config.yaml
head_dim: 32
d_mlp: 640
norm_eps: 1e-05
qk_norm: false
tie_embeddings: true
lr_mult_down: 0.7
decay_shape: "linear"
MLP neurons of a small language model. Each row is named by its layer, matrix (gate and up: input weights) and neuron, and shows model dimensions 0-191. Each number is 128 + 32 x the weight over its row's rms, rounded and kept within 0 to 255. Numbers have three digits each. A neuron's up and down rows have the sign that makes its largest values positive.
Before each neuron's rows, "fires after" lists the tokens most often just before its 100 highest values on Wikipedia text that the model never trained on; "fires in" lists the words (lower case) most often at its 100 highest values on Wikipedia text that the model never trained on.

fires after: ".", ".\n\n", " According"
fires in: "in", "to", "from", "according"
L4.gate67:067124180116104137103204054136119079145125092164084132145096146082093099159151123135172141094186116125159087146120096090127098110165129137115118147133110124081094093101059064158151122156193117120030111072122097123140154195116114131059093162145154124071136129079136116096125196145107125128168113166128115111135112211120110159130117132147051125112151194073102118120170132147129157083123190087158133084162098196127132146062125127152163134144139087136159152103157084127131111090143120115160140161078081155144140125150139143149133117133084076097104128128155084116112172136118156122
L4.up67:117110098109089092163102087084112135131110160126057115124134158112095137157150051117113114118110131146115124076151230109102208122126123141073132048129178146112088128047129089172173126153120190187096139108130121107137124142113086080165049140162123153145091109096093112125141144124187093102153177133116141119137124156145100115083112148146075133169099137079118150132108180163111081127089153124150156174151116145140142144132110150138116108191064155095110137130141141120198111151177109126116163168138118142184155136141161103135091188062180127145149130130176114156078107203128096122

fires after: " the", " in", " at", " during"
fires in: "that", "time", "next", "this", "as", "same"
L4.gate277:122147134144125118174170074209172151117109143112133103111120113089151120139106141155063084098111113140122189209177160140142118093145147094136131094130165139091152106094065133100111064180112148089140121205066094148102141170134112152110102125217130122173149141124104167142101142136145101121111125161109178159096095134150167131094151139119117126182153095125157107113146129056090128154159172111143194096118160103158149131154171115113135111188095109047150145074099127137179098127096118180153069128102192149109135152098126056117160135113155132178135112157189162166125136081095142082
L4.up277:155124120067124067165101107120160157128087137060184070184125080152097172178135123117082131136094086083154169069096133149108086139101123112143166125148185148132108108119122108106173139146101148157122150075123133140154159201094130148160145117072138101107092110137123125070088078127129112149153118188137168041100125110097051135086157169139086160063093103138160140128168137081138173139131119140082156089094122096122111125157123106120148134149146115079130117139127184161090116169110130130196117108135162168138115097055040095157135139131063156143083124173112163101101171129108132126

fires after: " his", " that", " if", ".", " as", ","
fires in: "they", "to", "he", "father", "mother", "brother"
L4.gate34:143086120064188133211131057162201101096082144151022090143141125136178098184069130164106142183129104115138116107123174135125121144127122167120156084136109149131121136119099141089154132129105122082078102091104138112137122092193129094110073132117108134159116209089156124128064162168107110089117141110179199117138123108112109090156122136110170155109098068162114129159115116197138084117123147153122158129120142138150118108146150117091071120080140133166116121151112135204132148138118144113164095084139109175078063114139108110152135120173063090148121155133170181104129087126130145069
L4.up34:093154118126176114126153077080170080131139099132111118148108148111142124152128115093123087115071168174156136127166143157115077156054219140123093126100106115100172131109126097102130171115144080177114138138147139152101166156162164123133159105141077104093179154155158131107081172135088149119185149087144255149192121112100125080125107121111115109158153113075131165094189120135132074154139126128124155144130147104122147141126163150089126099115095176092125134113096154116171168166105119115154120140167140116157095244162097156070087128120073173111118092154153164127122177075124171117

fires after: ",", ".", ".\n\n", ")", "-"
fires in: "on", "as", "added"
L3.gate351:131123130097078073194080100168218152091186123095145083148130056150062131138143089124137098110134146112123152093108202155210118098107101141122103155137205131153171062085107141148112112220104169121068122144171175136096151137165163147113195094101131169144147137138128133091134120163101103074096105108116166119163119129128122113139110122214081069124156131128135163142119089126108099141108144159160133109129154106119075140123106123089108121092156123161127151171097097126116167130105093086153146122173130154094119148147167120083131133096129138163132156141216092100107166094157142081
L3.up351:116121110098105124117138122144108106149136138105164113091149075102143129146148135184095125116107131128174166139089135188157092086137067068130123070154130176145113128139153123120106176077161142150149139093103110123172148114071156112143073130121154118073111115116138138117117134150141084123115057059104135153070130145188109122146077131156115133101121156040080049210169128184147186149104139103139126136113098109088148096107119121102112080035110066109133182150088169108151165135042111148157094144088125092106132095140150122173183093144060128179153149087110116120130101117156176122

fires after: ".", ".\n\n"
fires in: "if", "when", "while", "as", "although", "because"
L3.gate261:113123169106122151174129110110119127139132112142130130196066099122120100129074040101154159152111100084135104108152086140126144120109101202208193098170156140151120119077121098123121090143144134102130081099107163088146152171133075114106172181114121136168163057111092082106122137151096134146171110129106157203095122084122099143105109090105141161092120163194090104165176114138062156126139123151149167108119182136111105112108171096151111122166173156120089107154172141121147190069119119104155147137157115121103085119108135103120160192120108073126140125174057183152101157184087079087
L3.up261:166137131139112147139153139120152147145121173130132144152062141167142145133107041101078114155122095103170086162202097166145193135123133122155145150133158113085092095171123129084114126124138146163169112160182105116106120106137151158137118116131125152141118140107136116070150143139159187106155144139121169181135139143112070088124132132101081094179080150135149152153153183144117168113178153148182127145166172104122093117176168098101095102182147123088100116135097174151080126083134087089110125092121206136083084106138207105101131097118135095137056191092111210118198206175116158134

fires after: ".", ".\n\n", ",", " years", "==\n"
fires in: "however", "while", "later", "further", "though", "after"
L4.gate524:099164150136223132189141098073162128168086077108099117096164094135166102174100146185167149133102117130118096172121134104151135150095159194144095078128124194142120161147141151035160075100134185116108092108101128119120109171126145097082155119110179129098168141137062159157126170116115118139058092129084166163079139089129166148102110137148186168161154148085130123161173100109144136134147103134093128131120131153123107118120125092133211121065100124098151168188175166157077087119118133117129067128106175099109154087095063102133134115103126187088154145078142143134162142154117124116
L4.up524:122148102150180062156135123117160125131142144109078122104137105071164096106129152162106088138135151150096151223114132181136113140133188167063096127166134091174158202115118108078074103082179146082115151136128059166145115158138093129134098131117118139177128154113040129140102112137083084164156119113115156069147127105105101128109154114146059121110129197111195136134168047169152167118119148078130114124119116143145120160128128141069106104144117108077174129067130083068116091094132136079150133164106155146148141128100058143138109129123083147061132107140134077150152116177076115121

fires after: ".", ".\n\n", ",", " It", " and"
fires in: "has", "with", "have", "after", "for", "because"
L3.gate594:197118170123167154140150163140142121113120124150132110170136076076131122169049157144090133116142150110108049084136162125055094123080108103131089159098128135132133183128199181117130062169219105125109155168124085120173119118095143169112111141160092097106101111157161198123075087176225147123140140150179120134129123110078041108164146143130072168138127194135136115160162088100162183123130126162126129122152132115116138173154161164116158135147117138095127095140102140144119095092099113077126112150124164114135190106144071081159118158149134129151142194175111138124148141141142091120
L3.up594:138097145152128084161125141204181061155190153185097108195130093120112124164113147155094137131147093077120089131094093163117104183112159062150115190090135117120137140124141119155095196130117122148177079099148118131175107157082109116085074123135152132130124112186138164156072126146175130101132194117115124153107134140079143089210090160109120155159141146145103142144104148182142147167141193154122154119110159150154097164108116134121133163144184139056172156134097128147191153175172148130149099103113092167146111113173151068154139141130118130156118175124109133127205114084158057080

fires after: ",", " (", " \""
fires in: "in", "an", "of", "a", "living"
L4.gate65:100129114117132129081136104115153110099113131216134125130134164151033137143092131128080123145173122125160109149157141093144139133141150114194125126151194148143119153073080083126105117084120156167172135047122134160117158134118061118150127145150101149179137141179113078134152113040082137146152127137118111152034104103096092094172086182117102200110110065162077112128142117111131079116134097112104120142144148120195132173136081157158142089092159106137143115101106140120178090166065137125110154167065088110106137104159124122138127178160191122153067134162111130086163107129109072131
L4.up65:083123094104166160150139070175130135168148084174151187081080138120055124105120125126095153104158192131119118150153096149113115111116134107124136152180131120119122123121144097095138088160165111132205113045117123090108083160186169074153125116126097093096166051175130113166142091152125093136090163155115192112154120060122151090076107076134081188076072150118118082078114120093132077107104158173127158186106178087130117098160146195159155121141105106147182156132200158138088125126143162123120157104108142128109175110127110109185130184094155122132108132102124163124138104148164128135

fires after: " ", " ("
fires in: "0"
L3.gate635:100132056105119159117159138123160141155073091075112110111071122168133086109123103120088093114108140146127106197121164144150222067149116173137132121123162165161087163185144134076129155075164165171150125125140108140114160171151197098146155135104187084078154144158138113117088166115211116115119094056124136149172095111148145101065139210083120179133145112171110166164167144104089135136127130122156138122192093098128178124119148202159144174127104153114130144135078129115115106141071164079104091153127119116085101056133170102131097141133185141144125128116106133144105108149120122089
L3.up635:120131074091132062118092160214119101140122097158132105110107106127154173131138158091109128173112172095135106100158131147113179090095131080108102174127105134123169051096129148147129165118129144105141113113149166066145128092087111100093175153125145127115114117118126148080126169115122142106127116154097168100160166083111110125145102135094105108090139102165133108063097139171104193080162178114128104124117065124153181143142198255129165120144188137219108146127114169148153160159180132113145151112067186164126120152129140117097109124171121137090143123109136124064130086169118117169

fires after: " the", " is"
fires in: "first", "most", "third", "only", "fourth", "one"
L4.gate566:176066104121114155097097150092088115127149085117167178116132172141057106065098155091134142132075120106145165111170127132098105093130075068164118125125143193079134115082150133133109045143129069148108115082140140136113135117085109106095168159127132175130125138064150103147149114171080110167199145146120146147119107158129077086121069159108125105191210094126061190129115145119108171120090103077107141107113109138116159049119096113160127102065091084126150168164127126096112189163092146120117132096122094154110179061158158147136128163148111127141144153116095178084118100124124125160
L4.up566:136105058075099092119155168081131114153131133177183082150128165140104131151101160122095154106156143158118148065161107146112116173107115145167106068113126166065139037118146068109064146141120082116106096182080110120139052106115127142141111135128180107130133106136114058111093131137139141167133102138074150103106104152140145088136118144102116133189186110091120079093095163113108102112156107178084106110095134131132172120122079164105140109129134098124068086103071173149173118131125162025117153159168090170116125125150096190089176103099109189135138119128135109130165156168144080090

fires after: " one", "%", " some", " all"
fires in: "of", "the"
L3.gate52:152063170139068071131080079169123110120187116100146167093149140146138156116162197174122151173184123145130102132145093139153163115105150070098120151144125106186081178091111061143150129128092108110122103105158136165109165143146103116139079182127156126105078167102151120130130106069138150206129081096162121097111142107122096065073084120123159118101146092116132156123133087131100142117141123185099111116118119133171136070070117100112094068172125128124184125199139160095126134101117143082139106158073042089198174165099068139138152131113147126102117123126088174111120087168105142148
L3.up52:097086148098145143115115124118168100180103131140090164139098133145093145128102143118063139100141117073089193177067051076124095127102168137158146165056134078119120119118123199060166069134129088148089099183102182135142083095144120039091135105110095138133152146162173133111090141097171103157097156058144101104127104168171037165140124118109118122110087138126144134129156145172098135148166136133125103110108126124113139128130126164110180132171128097147140118112141151146074176137137164150134090121132190091124130139140149129115166084136119132099076211101161043121183109132160103100

fires after: ")", " is", " was", ","
fires in: "is", "a", "was", "an", "in"
L3.gate568:126141123138127115110145178167086152152185143102146107122135101167095138134123159135106112130138051149110107138110101152088092075100130155135121108128149191110167126170097143104104112151148128152167131176161227119130113122131181117133151109094138130077126085124194111156106127179136163119109197118205103178126183134102181125064098128121139108097154144109075102113133127078155111167116152220180096129108111142113085163101143188137154199141197185111107145176159162095121095056132124131097155151184113193096169116138079085160200150124120135113107114131134178119118121128136097153
L3.up568:081114101097138182095169103126126139138145139106066111156140117158094122108133144106156126136075138151167143114086060102131102109107113198140162164147128065094109101142143146156157061168081089145109080118150092105125152101131149114056204130151066148074125123073143132143124147088121090094119192094155175136137099095167160073191092185091107090162139102152091171172113143147101150105108079089109076092112155147106146099060185125160134084090121133123108112049201117094144114121064118139113137114147087083167107109170095139108130145159122137105073124112132099098134128138080139161

fires after: "2", " on", "1", " On", "|"
fires in: "october", "june", "november", "september", "24", "21"
L3.gate467:107112147152149101086103159091126101091136113147142169064217180131171107120130138119152096135086061056111099133138131090152102117117116108143128149182166128135099117088149152138076131109083120065108108141094127147150138136144144201120110151089122162111098114124077154147141130119064118161110181096075158179052131113099139163125075163125139139136178130146125152094149185162051144129138090120011081155129147142115150115207081140101105129132111061115160182088097092136136129114115121158116132099098099097100108144110155143115130117155094131152126079077091154133135116106138092042
L3.up467:141086145118154100168112158076075035138115159150131175071163107089141160090157070132099049116119163134101167054125129113168148121126103189100100149125128140094133077108162150125104136108115136049147094094176100151105167193128111165140110105146102103121072125163147174132160174141125181089173131131109175166087165070158131157141128170116123111143096094214128129122123156159123134068096132147072113164087151162140081113194133120144124085114089135145141117153108096154129089087127129125178168103144206135127121159075113178123135154140125105133151094086144111091158153140080121089

fires after: ",", " a", "\",", " example"
fires in: "of", "with", "which", "to"
L4.gate295:152095111165084132143145044116129079148072144214153096163107163165088093125109223186115129148128104172082103151145121114102131143117087122172115204145175144114107158088098136143064139117167118134101090129103175087146128127096087099145090124169127120112125096092150114108132100161160120164164127170151116155142094105169137124171127134149101108134140122122099163100101153114137179093085144164100148125103119121180146159130079150170131122127151057172114140129152124124228140129089151121139041147101110135116141156052118104077110157097182119094154173146119166042127159113154088132
L4.up295:071096127076173121109161119114114136134145147132153146107132125116078179141155238158136127124126147171090056110143120102104112119108137154131093113164130128113145100130098149041078095094137106124135135148113126112097111120100157078149171178156156066117096117089147087096133161142132158114122103168157132102105143155136137193187100163134132148170171112109075076109146168164135098066128143154138140115163114096168116105125121187137137154070196135204076141149162179161058120093093141108158124116086128117108119087183090153143148072069083102071146128089120091101188168086146108133

fires after: " |", " was", " is", " were", " (", " of"
fires in: "the", "team", "women", "birth"
L3.gate131:153124131126141153138043090196134169127164156144139132146117126172131158140074176141155154104109159113100093120140147107110201141179114120148127138124153189144101150080143086081097167125141106114142112109127165123122096124108153091141136096137134070114169163165114144147176115089062121104111065150090081138141141120140129114112082156164149122149104104185083106089102180150154127147142162204125149142118180138186141082097123161152096164187167156140182091079156201178170098216115189168099151173112141162137138105198088078195144097149104119126102140133131178106145145123111143125
L3.up131:192075172171195134187121113132108166180113109162110098122145110125149110125079129090149155121116137112136108133140133074133127151169119089149165103134056102158151131129142116107123158154158131104115100133152121150108186086107140093110104129112171134103153157156142110163197041095058128090158169126084159116116047139077124094141109124129106133104106118100090058133140115135152191121148138130112188116148144066067156094089152198168141110182141131152134162130159101104187124187113110177135124131141110150113207147189122097171145055089140110160097169076155177141138145116151163116

fires after: " as", " was", " one", " As", " is"
fires in: "a", "an", "elected", "of", "named", "appointed"
L3.gate99:098114129164118149095118084133136110080114091156097134168103094130115136097108098154081158109041173133148131150109122125118085158096101126119149149103129168097143174148116056154146073120153108130161185111048138098110120129143108087159100171118087103150171134186133123134164136159140173128179166126125129106107091079120079063100102133105117135107137118091112109088089111106086182133173135125009067071125146115203189107074129154126167144136134112145126165086166143175123152089115159139136149174109093104152079100113196146131143108156159181138130194127097163121118127092190131102
L3.up99:142147164166096130113170124182071102073108072136096124097151116170074097138120137137088115148165153148123186101150134098115161133087096128153073105165168105098067116161137108085135150128108066101195159134146134106144139100153191141152077204122091135107094128253153102142139156144131143095090140180125041105154076115101087085213127119116058132104110128096145145131154149128135146116105093114127150116147148116139152155134082130126128158183184086144130143152149183117109147116130158083090117178083106146046146094158129148177104106114131129136158115097172139086136127137146135087

fires after: ".", " and", " was", " are", " is", " of"
fires in: "in", "the", "at", "don"
L4.gate263:096103159071171158108110106184133088099100132133185106152122170128120123157127127124067164121060151093118153141137118160116106113052195113137097137125161150105154101098233074072153114139188112047103099149140089136164134083141136115158160165143171113113125099157114099147136157117084117137153122119110092210146179109124122135094164105140075133126051131136149126043171111169110101184122095112093104063126090191163121153141145083134089147089136162150139098120130104149107127085122091167140077138132111150098110052166079152165169118107082127142121132084140144144149111153140110112
L4.up263:120119157116145121129100150136115127113169127083128072173128110099154080118100133164162129126159121142169080111085100125164095150075080057136139142150137100083100130129105148125089110141184122061132121127154105119170161090160105139165116197095127070101146102159153079182097157105101142118152158083144061108164077149159122100104154145125135078136107197117097128149128095164097173139194073110099069143158129137150159154103116141082117139117109109158136107099113090170189186205102139118141122086098047152131119115177137113162135072091129130162036126079155064114163077153105143131

fires after: ".", ",", " and", ".\n\n", " that"
fires in: "it", "there"
L3.gate469:121121094058124142121141181127106101090095172181113149151065147084151130134111121138099095110194116144087098129130192063121126105139107136169123213125115145111141158089160101078112199187200182112128123094126149140087108151123129110166135125104119134128164102122208125099123127083117131120150151090153164073071128146153111062113188115158119103162086111104166122082093089149133112142119147112110069107141161159150150128103150140150096122112215134159094130101091120162148116098200101077104115119090132145153167148094100161127163109105104082059119199193137155130099178129107136119
L3.up469:129131136116080172147110128119161122119116181164081095115093137149181116141124114072092137158123176118061113157142116143137124122139095166126155154182114133133113136080151066157143145176126184087130156112135160140145089092115179134134099144148094133129153076046109121119144145076120169155155141123149198138177070059101108097100115140179111131189151107138119167049113087149116126131107130115134114088182148132125142140069154132122143064176154093178069164146107146146115112040137072127157109130108152108168159183114065142090130098084123124053123081122202192119154094146128116120

fires after: ",", " and", " as"
fires in: "he", "it", "they", "she", "there"
L4.gate252:106166159144166150175094088133067096126115070143091153179084148126131099149057081144124134129179107121051139139108161120092157125083152129142133176102141146113125125095143125097214102143206119093050105089141156139147128181140147086128074127151122195108126102069143178153109104135138184130183178091159157112151092077121098138132109091132136158125090154168109144139106132168129141124159149113170132172119123126139126164155154129054152127137162106042146157075153128133132150137113137067168093160102146099155136185099101095119110152109075106177144115145181108103159120151107181059
L4.up252:151132178105152179112087149138109151119193195061160135117154100155143112122125154118181112142110090118144161154148157089137170179140082165172161092126142095121135081160122044143182164113120085041150133149067174148139146164193182059154126170144083127102117095087043112111080088170131119151128131102130090131104098086138135118136125083126133126124105135188139091109116163118149136122185161135126088078170132125067105126112155144135129122091090079176097101096152099120158121137139167128113079104132142171128124148175114177106116125186109070087175181158114094110129172143120111093

fires after: ",", " and", "%", " population", " reference"
fires in: "with", "of", "no", "from", "number"
L3.gate505:198101116208124091166176160118122168143120133177148101180135111097112103167123193101177182119114141151117057093109204181096138122101117137143127195073125132164121123112133149149126085152166101193116079116142180140150069119064169152159134132115112142146109131101075072100143170132116087158182126181092133097156143096123109105144128119086077128195129105090116133145115089107118092103165085120088089125097150113151172162069151141152086165110178144109153111185143117142139099106093169118107125103106133112121171049076119137073153127078147106127170089163136131136088157162115140105
L3.up505:144156192115100095148114112119147077137149126174141139122148132133115091104112055168149150136143194084163131102119105053092173105147095113092105114117113095219080154112100107106144133156147154171172133154118140167135127066229140144099154116161125101094120166086162043124079127129139172131141104147112145119124097142213131123132095139126125093153114153144141093138182136165084115116171117103130125154102100198154175085069135121152085144090185164095063123148161155150099133142129114158117139099140187100184162062142069104116149141114093087121111091126137077106180099121160133139

fires after: " was", " the", " is", " became"
fires in: "the", "first"
L4.gate143:158091147150098190166168133143068111138137134172161103080137129117101114099129154158148126110127119098163111158190110147112143149130076163101085143127135134079105127124100144049092132105125137155151123088106146126138151105131104146125092112143101128086146197146128125088076146061170160141183076146094073169111067100146072134145126139162180103140081101109159162134123149163193174103069128153121097113090127141111171175121116130123073041089119144171144143104080112110153224126159104121142116158073150123134117138176177186192132130181121103153133116128114148144188145117138034120
L4.up143:232119156150184116133136125160076089171121136114185097191122146120122134160101148085103090116167167155127076175102112142108168084107099099181111171112139129132108163108149137117139069167100076108150121135128104148130112121148065102130105156164145176131119111148133071146153138150136122131133111119145114132116102106124154122103111148147152108120083188145141086139048097126106090142061161172101111208121148183140184113091116118145092116161157079125090161076158143144233146082145165088123146159104060141149131172096149148081131132132105103102082150114099177170204104155151095158

fires after: " as", " had", " a", " went", " the"
fires in: "a", "into", "on", "an"
L3.gate341:100109145116133142125095131139147092109188064139077117118121082122114076075131108143164133102066131096122130165161134153118135095107065099123144147112092129124130135095161133114121120114153155177130186116135134168122095082103100131143194151119106152117130050133088145171121101113038135114121112162165186115105157145147141143105134111124158064166085076104141150028085147131043129141135178095148161139097206166101143120125125172134151116113070076102151125126119156107121179159161176174095131136117230120077114123114170145160131154174110128109185109164172099143161113193130138135
L3.up341:139104165124116122194079184122142100157104048152096137135192093132130083158113140170171138100076101147099136166133116134102131147086075109100140152180079101078131120143161120135150122128174119118109135090133144175140086156121059096110169128106146112153077183176172129117105111065111097163116153107096106074115145133161108105103152204104103154157077115120121142085142156164124127158113098172121092095104196125124165116147136146106210135087110117171125124131112105085168167155124115228152156171099128150105176145156057177144105170175137093174130130092135070128099070122121124110

fires after: " was", " the", " is", " a", " are", " were"
fires in: "not", "more", "first", "great", "very"
L3.gate333:070116171127122146116071133178072113160139060146129099111127101127097079133113131145114152112095169108140113150150092124155124134127173092160127171114129163072129132093131154096135139139137017124114099114079092223110082090204131155152106166169137112067177177165136125185102128136105126092152087133179139099120056089156124105150127126093124135130141094086145112067116168143186131117072113123145113086116124159149149066159156131107136108164138065095120152141104177092139135152069124129133096155058212087104115101119155107145162097176129135138131143107131140132172083132079169113
L3.up333:131112075101137125149121132115112045165098104161169155164125078087178090092070150131113148104115153123151123141192130153132166142147125140172170098113171123144167110095138128123121124102089007154104094144090136169092123132108117098158137151151154141128081140120091150153072043149110105130083148120156166065195096170119128134176084094101139092103123130055119105143163124140138154149156127044118129122073171086138120110102108145159228135139102099138105102100116185057140094181142136128182163135163149125146164109159114128142144191166133092144125143110166139077128127126116163119

fires after: ".", ",", " that", " of"
fires in: "this", "that"
L4.gate292:131088160137119063117108116131126150109119109187124164153170137187093072162072167122177188146133105095065118140150149140126131111115084089118153114101197112095131122086168124052150132125139138134068083169080134088174118117107078092137139104091127163141138157132072119064074115139106101118173062133164098140126134127083115086177094163139126108138147151161104092096158157094129126187116151088146075131135105110169163162089189036111150160104135122120176155074081100140141147181103121137173087096105121100163102135128057176095116136128126184138094080154125165145122093097105130109
L4.up292:135134053102156147149157090164091099178099151158105138126101148144116173125108159131082111113153150155069153174095099167149155139081162128169107110085129110080190076152121110099157138208120091154165101113138124154151108171121154146126127141090118125151101115081074129104146097131141094063106089104099123110057128125121114187154101113172139173123135130140096175066224114144108160117164166153124216126146119108116174117156143147064161094101146104082131130121095124087150128116143145185124113202108124148151102108126124103104084117078169089076164152125197115152091100153110050119

fires after: " one", " number", " series", " group", " some", " of"
fires in: "of", "the"
L3.gate138:161128105099070092071156160129141112119113085106143103130108114154151169153098116164119149083156134138143124110097108105065075124131088133145106112096229129107126128144136147090067157133191028161159115120115175130110130132170098136106151156110130103116126181052160160168091143184098148116129132124145099133109203102156143142095148142142170144127075136186133141135108123118080143107189107184162112151087121158153157118101181147128164133197097141181127152119120112071131197162082103108094135122139189140148098081080131153168132180101107208137112113161062137161145111163128142104
L3.up138:108079155098124133145094148098130107134084154123101151178118154160184095165094129072138142107059147133128074129112152134096135113054113131154152188133099168125146140128110111143099119082166091139127159057055122123092088067099088151144100170132087043110173210162162134144105128102136138119110129119146106155109144108108165091159116099114100125066072102125170096097146197138100050117161100145099111119119172123167146156069175104132088100116099178097173122106115153056129155095088134126172094166151146104127168100115094110124074091104128103118111157072090129092169108073126134128

fires after: " in", " (", " \"", " at", " is", " In"
fires in: "a", "an", "late", "c"
L3.gate123:053139081052076190127142132127135112161149135180096106118100132157059138118118130117152092131114082091078118152134112105087138120159150130156158178142158154114137141118109071159122161212189125182135107114147101093098145151113129150122126102133145104149084050096122093093162149131115179081160125114126205124110158101156144097108103133181133076112198171131128159135138148192147119118161178075122130130177117148121118144145127183065106102085133140156154140178128157101143155083144121107121102105153099096131132084050123106141091167122143113181120079137172087158058157094196154121
L3.up123:123103094111118102102165091149137128080151088134131101091114094137106130164130128132142105086160090126137078072119141156130152147116126153128129090114180171085122119120107098147123133124136086182154131139124185116158127179130113141100140159141090136145102114150131165087110163122098208140119137120158158115196134148118105136147109137179137159140113139125085125139113129060139106088088124124119029109110129140166095181093051183148065115088107136177131157116091127111157075103080168199183131055198082162172129122111184157181160167124156131100202133183133106207114167061138137150

fires after: ".", ".\n\n", " and", " It"
fires in: "it", "he", "they", "is", "she"
L3.gate595:146079086106150108177129112162080140146149135157111216171104145128107135097102126155148087108125081128134119151100116189145127105109155238152117145182144115128140142143139100138123089184099118114132113162104098153164162135091128120163114163148162137149112185119078140110107093141153098124184119104103187103182165134068088139153061185170133099091110128183130096097127111183094137121132127128090128152143196143082116145145136163133134168119109103170128165091093130098138132116203179147152118115118245121126135163103110137095113100134117173144137108127136120150161130075225061162
L3.up595:049137166100160184155142093170137150170120188115099123127171093101127105116141084127129131173110095128122197120125109131135104170084083119101157130105119132170145149082181113058098119172142118052120151128140092145150135135114183163114110068067127037070183141139132112208128144161123129097114132116095181087186042102130105171151112133171144088105142193144138128135103142109158137139116165135086114156142101125142125147070184115110132138167169143121196150175162150088122130107147177138116138157113154054161127161121132126156155147142102116100119211140174148102134169102124147145

fires after: ".", ",", " that"
fires in: "they", "he", "she"
L4.gate177:148160140062142109140116135055120091128155191124138126134136123106109159177145123044105179062118128158130068133064135161057154132134115198151080121120121202075123129091141078198159096151126148159113125094123202072110148162097108088167160144141139149129128130127142101102097127149181168119133150099097108127156135097162162098118148161110148122073087133120076124151153125143141173079104158141090141098099122150185140177096054088124135150084112158166123132156101109088131126137114129097116139108168166079148150069106076157136107166089056160096118121156169189128160133109134165158
L4.up177:080125143114139130145083123160110156150100115112086142149136122168087143121148109173115136129155119136056120200043169140143107140130150136117128127172160147127156130145136148075166083159123131132111117157108091113088149158080151119135123145161091117173126136172188203095160123073157147087144133153164087123105146136091118091186116152144129075182070108140122077122164116065114100155120109184210134079134111110131128113150173117099112129160108075152091119096051123161135087105161143134157066117188097082132101161137185133102131083111110144229101187178095145168173127156126099126

fires after: ",", ".", ".\n\n", " and"
fires in: "it", "there"
L3.gate537:108106077083150169058111109170148109088144177171135063172139100142181115155083109125101129164126122136152158119138156121141175146138151133119124124109125153123110088130127114138141161124190116153130076077150063148066094079144056127197168161113198181111179161101086142138132146192089150160131148162145059134112098122177126129096129138144088115119090093112106192138138096193148116128145192091146137178142119125091144135132101139142140166121167139126129163081120088106137063153099204130147130120163076112193121084113071083103149167121136145142136144104168121179129105104131075072
L3.up537:166170069117140190138098117105112083145107127170097123167153157129097132127137094108167114160108138180153113137182144121116091123123104149064089125186106163128091126113109099098150102182118147180102093127146154127148103160103058153142084196126101133224097170103125135160141155179146146106115144173116169115133086195151133123121107090150157125079159131144136114133087068131152110159108088105151085187075149109157130115175112163096153099158106146121132116150197120159181145097192182140117120144056124078131147156145178041106148156114127093111115198162136139137076178111088142102